{"n_layer": 8, "n_kv_head": 6, "head_dim": 96, "norm_eps": 1e-06, "rope_base": 10000.0, "attn_scale": 0.102, "tie_embeddings": false, "extras": ["capped logits"], "init_std_o": 0.0, "warmup_steps": 266, "decay_fraction": 0.686, "final_lr_fraction": 0.1, "doc_mask": true, "train_tokens": 616600000}
MLP neurons of a small language model. Each row is named by its layer, matrix (down: output weights) and neuron, and shows model dimensions 0-255. Each number is 500 + 40 x the weight over its row's rms, rounded and kept within 0 to 999. Numbers have three digits each.
A block is one neuron, or neurons of one layer that tend to fire together. After each block is what it responds to, as a language model described it from the Wikipedia text at the highest values.

L3.down327:475525482464486547516417529531470541508479487476486524518522497472411504501465454475492553544466422527543473461464483478520534471542471503540517471534543481538452550517469465494556516505533462484402431480540532470527433552444573493409467483499557526547558524474454569541461502503542519484515441512473506526470488525540406454459428520593448507494521486516480530566452538504423483460520483481475554463542502472558525466455463453548448533449504466472528529544467491540546405473470486481438507472532501551524470539542506492427439504508442492457523436468433473475502504501558476493607588513500553520471447458489511482548498491505487516493568596519506477541546499487443457421549556512547531441497515571553547531473498567471520511491509531542513509515475475411605505494525470
L3.down358:497441534510494517501477565488485524531528546506492478446555442476502527431459526543476449433527444512452436507473466531483494615593521457525526509475440523556497497495501470490521613526456499434521458512520531438498437444504470525446558517528551475489477558401480484509537504515514562526463480484531496537492451450468475466487511495457441441490528479483467464517512602486490493526493435432555545504552514475488475521475462436537434573440484518454505542456471538481479411521565554474452556521494584544469451535458516522487512510540479427431516522453447487441445504488508519468489547539510515560513521464500534539511575461504538578505538465508541488488515426507522529462550445561549478497466467520538477492425523537540444495503444452541490472454402457510489550590459538
L3.down1066:543533470502452504451450576525452497445526500493488428556506482420476521470523510500588502439495462548513528452492506503579523545519489509411411482431526501483464529447440459549474445527468475470387414604462528428505484459457490517554482498487468527539445566538436533522486533489429509468467517505468506510486498546475430543554535494501570554452512510480509505607476492482466522443437542503474558475496492503525489481492479506595497573441465580548480494543523437532503393524463546561585540476564496519483430484451475423483503521529490459503550442505452474475503514537522486483509576541530412508448516504464503511491499426506507517569460498406523447495499419510517503425499528503480507511496547526578470599482506536501478510425488474490452482456484445386570496553504534
L3.down2534:546481537502455518473434512532489597477507502542485501469512537531506468449513545492512541536534449523461560519487521485543516517472437507528495507502561509514440526542522476510496515560502587469488488517494574380464536487533535532447528458537511433517543472538478535505422516486506454482489424528476554554526472523532526543525535512558480562547569487564474492467395490500553477517526487540461508457506554452527509431475408453533478517496571453539617532492445532511553489524485493486507536499500529535524536527572466435402509474552510507512502488468432522509445518540509503519495520559446551519505467457506480511522495482468418486508501581481506445513552469477503459448533533493502610444557521506508516531524539478432510565524488586565521520498497537455534577478557462
Responds to: Prepositions heading a following noun phrase, strongest for temporal since, after and before ("since the late 1960s"), also with, by, between, from.

L5.down427:526529556554427463487495483509534449438540559507550498451514486552556515539472473496487509527472505507467477551524491482478536459521548505477571490464503489578512492516478477511487540573536471491552475550512492535508556519501495469459524456505486489450517532543498550458529523591506470495481473492490486491565520545449491522499516511571450569487533532495509416479465416583472465576523531522450464477478466445476507479535559451465457480498563502485477532523485500512492514542499504564501529611554465480465464481492485600528528489451561500541496520486568548459569496479474479502531519470582538576517588428526485496497510538477446530552481498498528508438518495485457471534507482520466551435481561497430466499579425522427554439478493506551467529544512512465466505445504473
L5.down787:521440570559489477475512507477535539501480527492490590549403548505514589581501479572441408552502481475554456485484479476531531548516545477483532483524468471434460479463451551452482521462541526442473493480481467537493504491517478501498419485478479515513495549535492504504524539532486570484448549488494522489461507583511548481476554516469548520542556485485440519497493479574454547493479510510523498466426499455510457532596467467472481506522471533557536446494539456523460550538473451521448513471462507549452518524541541528524511511435526494502430469512512506498472481490565487517462563464456576566507480578541442440522556555456491511527475426467455511489534475569516522553493522464479486547479512434464514440484522460515509540461556493513520519448418464521469501475484476
L5.down811:546485496514524531422510524481533479492479438461481472481508523562507489462465550510465493446514493514498561513493549569588524450491502479519519539521499497521547480535448537544439534487503500530483526459463489503469512566581498543470504487510530583496389399479566561474540504545453541511493473481486493524474515473509501475500517462465543511431483486448577501544524466498515520602529550511532457485421453487540518562524557485508576450513524477532571465508520479528461521505461497462483472434501537491483573493476465491497524517405471489503540469484516537479463484484497524505465551446465480516544463512531493533512522490528465541507475607490468516519516500503561496457545513578490410464498527483469491506497535493465560455511609529559568495476467452527470470494531566
L5.down1268:507473507478526457477506490515491522504464492463413466476461547586487502503519533513435417432528492528622497462460468523478472492495536532534551500526547433394523552451502531484531529500508585499523519437478509528451538505511511490541480465408492540620469474506474474441498534507450464436539476564476464469450544552559547516482456520465442478535494494484501504491500534591501489441450550511475540536501517505484506549439433501481442493466527530541523454499432483559504537445467445512454457453523544478527524530545506453504499508481517515456436537527533522499458483528537516494481531423480430500483468461450504500518520520500478576507457452554531475518548521534463555512499452389541399518527556477469485454541503528593549486506505492555544563507518530567494549413526524
Responds to: First word piece of a surname right after a given name, e.g. Hear(d), Fre(mont), Dar(in), and day numbers right after a month name, e.g. January 15.

L3.down433:458450507502571558460473512524485473495520496480412501512488455489607487438475537511548480446528530436565572561554418528491483508511468469475493504470537564546508538515507410476503453421453557600459486453470526484568521508539516546458503494519511393517504465498512498511503505512504509480485465548494523552550518443476500516467440454490478462546489468533487475493556476491556425491515499490535558531539440515532539494448451525423579446545537500549523508490506500495540522549522529511424467468538510505524449480469487427525461531521443503530498416512445450520550490546506554457491416524518464478529529520459501501513531551438504455566492524516455510484509417534431498491496479466535515493500531525470538570542503498507483485472517497548554499456574491544516480552480508
L3.down765:472515423504532634541447470498522540467515522498535519530534550537569557509504520482531482495517538513495536498496485527507449621541480429456530455510543492472464465583453482489538556512445453504478418478552468536488546483550536500494506478534535470504465547513518482496472484508486482492458542504489495514546492477523522490467485493550444529536541505474440514555451405522524529495468477524443568413533487426512463485505492471479490480496495439531496504475474467457540482505513442450467481490450474555467474525511442492509408514462460494514471507519496469456520443499494542553511526538482573468534573527456535555468536514560533463535558568527494509476526462491527518510442472521589509395421580481474517481498461519471493480523492575447531513547510426501522563494569569
L3.down1733:447441487450490502469491477469525434497432495473545535461517422522519449464521498558638527485542537518542438533535529554450516562471503436488550483562537490545507486406498516573446546440564528514562526622519491553583520503518533459531490542577530487460466500468498451449387478510549498505513531463515492481508445512518421547471489478528444495574546520522489559536415507530509530527497527461556504444503504521535514572532452543429501474549482474525521548540484459492458494528458454487434465524552508476511511482541520431520497544460544477477527504467514460501482535471430515513512566523480499506587440484464482514468508454527503530573507477528390497535489483491477507554483501536477500438485536472482466474447426455435514500507533475480493475509480445544518506527538499
L3.down1819:438459521480474551520469494443502481510422450554479544504475458531483459480496542470487550429511511525488492555491528473465472539433468487553522515510567521458559519546532515494562568471471456519555477512522506545543592479542493473505509558536491500484436520476528478483484506514538509481549511530488441501553480444452495533510490495549446422551572530426446481493403476557511493502518451489417494460478461465517545472517507491416522499454533417535473462506510428523521478478504497439528508507530484524447440464599456454508446529480463479504496567484493521484475507517475548510420501497471478544517515477499468512465517480526435415551553523507499476475484457493525480500515447436495535410422488495502470458416453472490496456522514539492466492449566528531484511497521565
Responds to: Mostly the comma or separator right after a full person's name (sometimes a place), usually before an appositive, e.g. "Keith Robinson, Principal…", "John Drew, MLC".

L3.down12:554511522462510458475473520592550503452468484506532484490540449513506434456568542520546496569572482537477557495498531496490456542605514508473591525547404540460487475454534473483513515524438555591515518490506472520520526512482479542502552517554568505519560517504491465455492469560504517519501554509510447538539476515530461533491499462523508475482513542523510537559428466488446459525503413450471542565530423464463520568483508519538504449585511464460455465494468511487478490454492502474523542513515610500480525530427483517503470490535477552518512466477529562555539554440485468453531401574504480571573494543482486562468512538551524485565411484503519490541478487562564473536526551458506538459463449477522516550521449548468531459506516506472471497584632453533539487464513427
L3.down284:468498514457489419482475465429400478485507505502507468482491492534548497508441489465496480479524557446533480534477454476526547466520447577522477536477485474494547498481468457530565476447467629527452588518562523523594454468553498514464466479429496494486492497564477509500602555498474511505436492465470454474507494560437543585475529429521502523562493489393460505438516446416560477486461540473569491600514565529443514440554505518513474535439496509441451529539467472492448474508529598549606511582476448453474456492474464466513481470500515526552532506510538541505515506533515561476529442518512512506557523470503481507512575441491533468533557474459474574539509486528487460519528515510423507567483455487468490455421527498508491563498469477582454516526505464450549496516566486
L3.down381:459464452460477462449515563530510495504449581523476480513457522488502502461490533534517413560475548465539496536492460549491478500586531508460509526564475533523410459590419441542547492515443521558544529504535483530496521514457546391445513524486514467464493519482500573451538590499518462512499511509520558511445456457533539565502462487469452510497540435549471473517486514516487529499552468459541541523488447507449560471455459573456545440487457519392462552435496478490499516595480535437511489519530524524401522520508555501460542502508478585481483523481457549558499553520490471511483513501539510527490479499535502550509488556536519438453499430469492493472484559556485519607388487522468541521496407469474513451485516474545497443482565481450533442616549464461523554511511503
L3.down1052:480483454514486457519453488539465480476521548494570532545544518502518557485429528446542477502487537535576476425568452461489494557595545463533550475527540530491488499473513492476507478463540473562486516431493531511503578540497506505452424542504525493428441511459520528512501478439542532555505493479496504509459483522543552486465547421504423494523447544494469461543534491534502569466599533487448499555454519504503498542523445572630491507445498529577432563482467467483483499560454533476494435461542524508432510529519539504468485473474461560526513496401479558521515509498524480435519460436535478543512484526488481540517513489590490522453490456437448474456593460498490503554487588512568498469459529552475512472448505525463563505476539464428474507457577487472530464506497496
Responds to: Short word pieces inside a longer word split into several tokens, e.g. suscep-ti-bility, pres-ti-ge, catal-ys-es, encycl-op-edia, across any topic.

L5.down517:487497536427501531392490520494500503478509519510361450448540501456508587446566549511529468458419438455522531482475483488444543559477527488562441513493508424498483567504481472454547441521531497586531511547554498503488519518561453492545498545479558434484537496501555508472492486503456560479510430518457492513544431502464484480473523464439511511505491532531466467522550458474479452593574535507496499466510540500554473488508442523566446497489540529514524559566457480431547514473510483473457474538524502491487495482514500456448587543509530494546532431557478516484434550523448468477470581524468492482542477471551498519538519502517579464488490487491615475474561472490468445487458459459531565578550523593433558461589497448534415465514540566548449525550553478553508531526567473
L5.down981:467481442487446434471531547501513542431568522522481486536474497504543566534490563473474533458471478399467497529562552452508459470523564483459551495461493536515496441503443432503483443578480528487437487490474474507611501520561473515506513478536513436561543478438531480464479467527439467518513525488546578415481475562461498569523511530522485476498459549501504435514502471521586525483544497565400491547528543547512486526535479452581506490418477517546475474562534502501501514459496547528484544510551510509450467528538569461565496502487509504508531559477543520546504475511527479527518493487433503547573508499573493514559522477522571504480522494405529522526461541498518458506390468429483530525536471456478456455461584451402578508495567509500481505472506530454508552553453480
L5.down2085:466505450507472579460583558507481525524504462507453387545516535480499499450544505540492422491470539521537492459502512509526431500508567525459479471536457443534506526555436445487510516516509450463481486498480529585440511489448456480494493466503435544449512514461484549444475464505548537392563517561585547626496466443505501528515452503484481551561525445482483469457510496526512444462516458510505478532540490546466586538460514520529553499518466441527477487526495515489450515477493489495532503500554527573483474439461595510514488519486487482507453528473444581528557443426499535438485552560559484511528464475550435545498530467508546527420559549473539516446448496464497452461480522531513569510477507507471522474539514421533464461456512442471440505458511557538558548539478553
L5.down2266:513497568576500486513543525532496475491434545523473495525495448512488479436539562536469425508435559486472488504471450559503497556566462509490496494487461481478423458587548521504456488468489508612437505467471437425472581489494509450523512552570532525520482512433474480530575517448569407504522526494540499569497527445547466435522433483494427444532517470439485477563535495461493486472489494513430500559487459463552527564483470496503496520569510548454560524540534466553519488472442529491481513566553591470534500608490505497502474504514480574487537477469466513496506487510451522439515494504480499507502570446531518550530533526571517500461491462504479539488557509522508494523463560493573477490521478536585587479457506449550494535524466513503433492557493465489520543559485556
Responds to: Interior subword pieces in the middle of longer, less common words in prose, such as obli-vi-ous, invig-or-ate, s-ooth-sayer and ch-ari-oteer.

L2.down543:540540496524524537473528511514504475459574535516473495471482496562529553441475553522480463500529507414526551504508582455514528474446483514488517475468544528524493544495554536523456427470498477503483461510519535548552474550483448401548498515466531535596484512482468465462503546568425435502486463521511525482540537540453524556502508500503439536441551507477565541482475476567547536503443502455448579433517543442507486508458474524551478517494431474471449486464443494462517434496529473526517547522519468497530488542502472500507483475471505475430536412511493473495493534544530573525564560508515507516509466501569486514548505515510487448460456481511531549487495457546568483496442536437479529470487494444549486526628489517512528562521399488450444514470462582451542447440457571
Responds to: Final digit of a year or day number in dates that open or close an event clause, e.g. March 201|0, July 21, 194|5; rarely with or against.

L2.down1954:509523532479540484516473525575469522494505496538503464474501566475480502503564473450416468448447510503460474475510440434467499444455460515447555506424399529489547521463508626487563579511569496439453461558553501494512497480473508461532434466453505453533491506540567459485535485493507517439473528554522477403477479462525499502556513563479514448525526550492454503487495543432499434441534551471517428502483463508544527481498514503557507463488549508533459493474497515445550468428537544516499527543488551565540542530544489525508575528526478424465573456456459515532516484528511502541517493405511511498470442467495547477516485529524482423497437499516501491474536446461489489509492530448528495531487480488518540478467549504497488479492500557483483443490460506494463541485527562
Responds to: The word "in" after a verb or noun, introducing a year, date or place, as in "established in 1925", "arrived in London", "a law in Denmark".

L2.down3011:439582487461494461505545465542513467485470455519574466565550450539502439596541464485543530435476502554462487545511514529411518454497527442450502493424485445479519484506532521492470486529541499521455499473514534496579465492500458578489472550458484505558420535507506502521503548456447496490541462569601528510540462473467491528538497452542547469500494531548525475480513468469477565470515527526486439510561549485580470481527486419521499447517533558551498409547501487532511581492525516547477519482545471495502477513502475497552522593474474521551502533444497510527488522551477445507527459487489467518548523468509514488534544495470434463449433514467537485487490506397507528487491461529498468531476503434488516506498514472490439537515508487532439535516508520551491558531561497
Responds to: Tokens that start a heading, table cell or list label in infobox and table text, e.g. International career, Runways, Method, Goals scored.

L5.down1679:442508530448476478512465563551443420475495511572522453542581508509490493526583486456519466535421506508469545573456477480495551499499429490509471470530438492488438469511557537527539455527504550569507455458496551485469491469543462543524462506463495511460491537504493473419518521445455487476512521497534477477467428546449547528482469491503518415492479483531517583532433539473487508422441581448438444507529553499482501518509570493521531509540558512534486506498462460419552435421508483602463613577478505448523505530546551564456528478542534518503446505473568462532434504536484458484466549496411518520426515453374490495492494428465535435500493530486477552544518513492473590580513516541448480515456484533517483496517515532458459507572485512502458508505589544575481550517468463
L5.down2308:546479533544539558528481539428555479580456562566447467479534516563459490437512445488557460518484499551487616510443462439467479504573447429413553483545475478492481489505528543561542506570457471508466483557519466466523510532508486584476443455483514470438487522541498546491527471488521574526430526460521456465485527527506471500441491485440503548471508507494539415425474467543517440541512482451527472475505509451453460446483475501513491460476485537454516500484515472491511475444468494537469488519492492488518540545545480555451495512467565456512511445469456564502480570452493512502468525517424574443499479492460507448478488506464512452482516518511505506502495576520481525517467524488500499498501420540562367522468490545434580495488513556496483485523563534507489524456469569
L5.down2568:540467560467468529511487438471526467528503448477459442485496477519517526585527441530454445541459512477465451484540495514496436467491532475410460538596501477511536531517505458516487532493519567503497517492489561531565524512526459512477504463407549452494526554523430502597513447499468510526523488491462514551465581515533464573502457604552523408471534536509511448521505605475443449497478445560470549437471479526463488533499564469486486543543497546446530418483459493405546459477497502499472484542503493486490437539459544541439530486540536516493445531420428467486488514513457482492505573487501459508460445452445481510422526473514518460495489485539551493512502479457559415506451503500500449462550516491512472522485474489445526463518540467534420500468517542527546514507489550
L5.down2967:410500471449440511577557486531468478490461485490545503510479488492501491531445420468552498573517460509481514482513524456527461549451465528561471443432592505475498425459541502444450566491537536557527469434523487504484431542479456530493438430509466460501418473521486468528421493412467488467484513502550373489512500564439566485521612476609506513472547516554589514476473480457591446502507476480503468481592517522424520454501481482420564506463557493495528478493505465462532511519535483514510488425517501495530545533492457465570429500538523492451476458536560425488501522476496500486551556488459517542461553518514508483503568530435441511567513525482476501510491460464501496492582473513570418505510491465495548522405515533453546536511505450514458469513464459548492456544523442
Responds to: First words of table column headers, infobox field labels and section headings, such as Population, Time, Conservation status, plus for in Endowment for the Arts.

L5.down1248:515476474500528519500517568482492569456466550490507495419491518491471477568565517509501515497551444507480584480495495515516528417533418436515506580533515550462495470445557479473477435518501512429462474453585558484460428502497545519584502536500557460588564510502479541445542427515528522449548447472479505574488522545518451462563535504558531457571491523545502458470566477490522514488564470458543527465491394496542459501522508453520501502574492517514482499571443518470526542484465475440512500486476496502507559470534488513525507544527485479531470514478439566495499472497535474558453465502542495437513511492501515540463582461451488514469557563522511516494492476526556424515505424492497544512453572422571520537491547476516459485565562548474486481508449510476452515505515529
L5.down1279:529559468455479526518455519534492499524483514596466454534497492468518551512483506487471494502517456388448494494621541545481483532529520491522534496501493533535547415457511511518534570485500496514559483519557564512486589523466476426537576471530455484516524531456410457494581470501485540453502541465514489477465505508467470527513459442475491539482519530502454479472479458566471543486429451543521409508541470480472402476493503525481433431534469471526464452446434574513514542455643478540501439534388454495509496483500471489501515529486602476502476501464468455586482534494574477479524439536482555492460495556523544415529532469525413472534508582506465525494542429480488489550491547465503514451501487479485534532451511522529454470481484549506530554517459515495455614476486446
L5.down1869:446533462471565552459494460523523474477421484477455477515451440621495501536461503510504499491525551484507514454546518419520548504535501520532474503612529544539491489545539499502507560461480516553463546451525456522537483496597454519556557584514507479501488508485475498553489416478485527510435483539408451474495530504543508477480416477574502509389438508502449491444463548517493487550419545533506528485456587504520591501470470633470544501520428497523487492557486479492510517523490417543504450502542483459549465435545476490488478448467534553532469444491515505432479482522514501484548481421463542575492477594487431470535475525512502535479508468521473506418454472478528480453482507519462490461453485582537524452469429505424583534504523552598506504559497459509480456501476517
L5.down1960:516496515510518556474496519553455536458450486486486516442432471495484489562543487420477490453498469567523531518528470483515516516474525473459483480505529462480472515480459458507554457480466449442489456473539459452464487500526473530554514462501521498485499564521429542497509480498581560452456499494450448590476515517531433515494423434521529551526542557526475412517458439477566517433542511454494544481502417471503442468520521473529525471480502482584454437474436589535543550475476567488566495481468459582502573528560486526473495506622511544485543481572508505551502480482586546544487485512497545475495563619528496552472491467441475444463486557545498510525489460548510511420516509477513491493535543522514503540460528551540472603513533589563523437536467535492521469534462528
Responds to: Comma, "in", 's or similar token right after a person's full name, introducing an appositive or clause, e.g. "Edward Hubbard, was", "Carlos Vallbona, a".

L5.down163:522491558414439544504454522513517472494477485480386536441519470494524451555525520529488493590528457519520489473519468520503539461443430540553495530524504535512465496490517505574491518465509555478466421441471547448493446494508539560469461442463564523469461546519483503463469505488485488488394442515546502531524438464503478464508457551534505483523512502443563521531473467479505479460481548484447569526443479473556450552450479515529490534526518477448482499450453553528478459530502545479515567530471522582469456547504529536508525509525511485465480445557539492519492501562536528558476561583530491480444554514477458530536509529474566400536499484516443548522524460498507431457544549479509548493538490423565505483515491549412394514527433484515499482545424539424504478495553535
L5.down1251:520505575462475467502467515493451570451468478484504483427485465466426486490512543479494447582508446446497490502440466468499485414441482519560554469561543541526465489517470500487492487549507547444460485502475534434455423466448506567464498431525493560541561530518391531456508520513470547462516414518526521478479515464470501514507497516435460530559518452566558549529480495498540532457495450478419557461485527511569481499442516421472490505572452469477526527527492568497523488459510413481541548505524541514509458515445475470524396447524511512487470509507503486499494486567573532502550515537501501486473423432494517510592512513503521504494554522510516480543519491517430453437549555502503473418422584447523550518539525507510518489485482509541509551486474550525555461477517515
L5.down1584:444532527527581530501494514498496500560507538511479543505503574511491490522480521466494534502464540499436500490460446424526482530504590469527460480536499497484498530510526500523516521536532492604489525503511422426451508484524510491551494463531550474516475490478556509483493489517465452530492486564556462523468435545532458472557484463460531431483455526510517570500440456583505544557513531467475467527517451462545446452468513463397451463530540506487491513481490478522501521490449512499573527463412551469531475514545589488508448410532518517550505545454507483519556522488512564513441467463462538499552424421478427566550552527507476440474504487576466510450478492434475425414496512491469488469450505470554546429490492485526529523472457550567524510488498505467515534544515528
L5.down1926:538447472473557522497507465525508508568535521535515455555521527454430498458549453529428571491422505539594606508502439538527495446494479518499506459548418507553448492474445539542443500476557531562480430526432573424508522480538445499524503467544481589518534529517432550495545545511464484494510458476522512481537577549504472490456495551481553473481444558457556540494444503462455544503525524505473579473530503499455527514381455499487485483533481472521400498531521494420562460561439522516463516479469535546606482530479532472474511488477509546490494502516515513507445453483450524549459488552479511501487500472439470554451503519466516493535538554491461510496461496476481487436564531522486571412493532511560491518451587537526463468520413491548502382514429510502461509463491520
Responds to: Prepositions and articles just before a time point or event, like after, before, until, of in "end of 2016", the in "at the 1952 Olympics".

L3.down1923:468519515552459554467536451458530559451416524479509438571611492463482459470490487489511531536514545477495513481503503463536540492527457440541500462515453544449495461527564510543449528472574508493502530464484487472491508576526442567545522490512466489488442538511487467543488522513535471570415541499473488587502508503538430473520539497541516548495486523506501507474511468469503523472471504498544560445553523544533525478534518537444472514517512505453499501516549547479518450466526565508473460454459529522498456485506478556486545497560478404433474469511473414500539532582511562525492541478444465557522551448491473497440465474472448466513468517474481508554535458435480464463530564578508564471558470470536588530464526502473477485540448542528483516525493502437511530491555424
L3.down2156:536522565526499558487509457496511489557489512537502592560498499595495451504480559558494498532567592411436513517483496428534446530467459401536508586525481527462500475502538532570472486549466443468532510507468482455383428504472556563517487531432455524485460450487549523506510593511529554527462504533509462538468530452482508507494545483526493479541561452524456482566471504517526518456419516481497523534466531471493533534542542475500550483534547453475504532520416576460482451561454467509436489462542442496522471500498493491448550543498584477536533570475505521525428521484466478412525543531527495498463589534425504492503510466533563470501487564503474470536506509464442592497502547548556509487522556506482509468517487424570458476498498481557505561478473480531481472533553493
L3.down2298:448539557561551523491521523555520493569508486506494489546509508520533504486582501484399409513466587534467520529495539437529474539512493571473435513478458499502547482492528460604517472548614527505483387424557567464480451437490511532498522477474454480481438514563469485547538511544511523541464403518557495512506507451484506550467503440451571490567501511508462483462504519506483543480481506527441453455523488479506534451464487413535581521459496465501526460470480487507520551432470430558497484602494447511517482519486444475526494520453485517500532461515480464528491492498499435466453527514433540420439528540472487459476544443520457473599506519491518525518440561440528550512487491535524499523495460531493501484498455437495497446489568484523496522601512562491484527456456514
L3.down2645:437589560466480466553455493588511537476477463484488490531530516574464423522537523496489495444478508508509537513497483436480453466472444467562492541477509501495489436433510520457445467510576489498509557488434540518504417583566427583484446506552548509452481553523516491467525520530506532459481467527568449488480495503496465514528509528466539482499485541525440502550467486530483559455541500507464483490566489598518498537527504459494443527481536475495553410523502587521496464446538501475574528485502468545441473540542498451496531498516459485539513523490535463496434500479458431539492528526444484552577567501525487519517506504429452449591512477516516409589493453465478528448523444583564500493505537444499464530507476526416504503511510563521472558588431574531441528572562542
Responds to: Header or label words at the start of wiki table rows, infobox fields, and section headings, such as Record high, Party, Review scores, Family.

L2.down1616:503511557525488525480505559527479502508527491454464482492420485516456458516489495511468481524436498467541417500530456479538579578555519511486489528531535474494431523514461487465520463575511481567511574482512539518460469499519468514447518485525529427510586569488477505510522544493492467571510549473469554485500472505497438428518508516453479491597519449495484452533510569484500521442532466561496556496463452447482492503483537457450497547517560467502510425488528473486567469496512489559487525519522545420544423452466492467504526490555534449460471474472482454484478481468513479457527489501506505474502519450478509525495461499503486505477499443491521564566519453484478497476509511503450501488505589488503471481469486477467492441443571487534529518509527537523541553492514467
Responds to: Words marking the next stage in biographical or historical narratives, often sentence-initial, such as until, After, then, early, started, During.

L2.down1354:502463503463498479461495511576496465495516478507478494500539507502526352476552523546523541543479460532444519505455499491504444525554476464473509464499515482510479477536480514506542537551493576498471524480478531520517547588529516502504494564483508472383540422456556465424485534469502532497425532492422457549519512495533482506430510504533477523542531536438522436616473442476490486454515493524446550530447476537520491505487523484607493480541561507409506524551425465520460501469509581483462520433589540521523537490467467484524502547470472451473525420544460522487541479395540479470499501555492483520510437479584537498514487517537439467500477543538486567466514446528512492491512589495493517477493533536496495486573501472536445544524548507487479497503545469511519574565538510
Responds to: Interior fragments of longer words split into several tokens, such as ati in compatibility, ar in bipartite, and enti in credentialing; also predictable fixed-phrase completions like U.S., in order, no longer.

L3.down99:540446459524457538518581462470514586458518519539548559600483513484461490478465452505535458524513594527482450446547518479525543554571531514514457543521530551536572539507459486495494532531467561437533523491475532575506548544422492384470493505530520515483505505467499471484449499493511526506450502501532501553514524529524512469566483462490574484468572519453477455468434541419520521502518497432494514483467537414587465537449510576514551503511447558495455473483524461501441469434479515498547509562487594505510442473541490495474483514489470559457513477499502541543460555471452538496522486463502469553477426467530493482468525451514467519472539541541489454552526501469524449506555558526552474396449519532525481559521462522461496506553497492476497451448563593507384472470471499
L3.down762:486516455445563506528554478483510435504590565528459518565570470502462424463491513517560495551457472435523435575478473449533496509410474491435557415512507485491523465491505549496486479416473465506499510501579469485446533499552497522595487502483472471525576499467508525387509506495447496463543479449494542444493481546520446504495510522490490541528451535465533455469497505427421485504438461439554492532417421490485499526531565469565472433542476428473501461483419543563483531448525456550447559545539491527502502446548538551510485465558521457496536544489516537516484504489492444506515546535447519490440417445497521509520519506495506562479569491531530504524411433517487449506442507527561513455476487459507500475544481499559494513479451514485449488465454551483524589460406475
L3.down1717:492452525544543504521567481457542450460477501531506520441491507459405572508450530510515515479516471562531509480551567493483549550552445529458510493443522506476518513483534530482502482505499516452530479477487483585450529556466527546484433515548527562502489523535479445568547426562479469492477547488513563429503560478515536435598547482487526481408510489502503512455428470476463577524545594524452535510490423458479459497500565571515548451442492495530523451500535509538454526444508456502507489492551546497505532520483450534427573565494461487476524471436505443537535506484495520554425478483483478516439441467582534492502475495509546510476527503528502423542535496496591484509475521390462464493497499621487528544492563529441460495475477555453545471514583507428467499511468458
L3.down2151:585524522452510445511477465538435485445529391511467523533475527488578476535452528468510448523436480465502518504486499451557437455498529540550382515495527569502447478469434527464512506501535531541571584438562538485522529499541442451524474500502524435453466489470490494488401531471510473494512503453496534469488504532422478482513442514459493435524460548493535506496546460520504509519521534493517395496519501521577479540490547537541431537576502490420436519542433557555500530424511563463485444561545445461521522470492539440502504455513481479498467478534543489481553559494507508492518517429462525526528467534517494460556501468458474508509476492497472448498471550455460480485449549534526515548505475459431554445480496498441510548485466466469466504559481486537469496455534449
Responds to: Early tokens of a surname or nickname following a given name, in lists, tables and bios, e.g. Mc-Ph-erson, Sc-ors-ese, opening quote before Devilfish.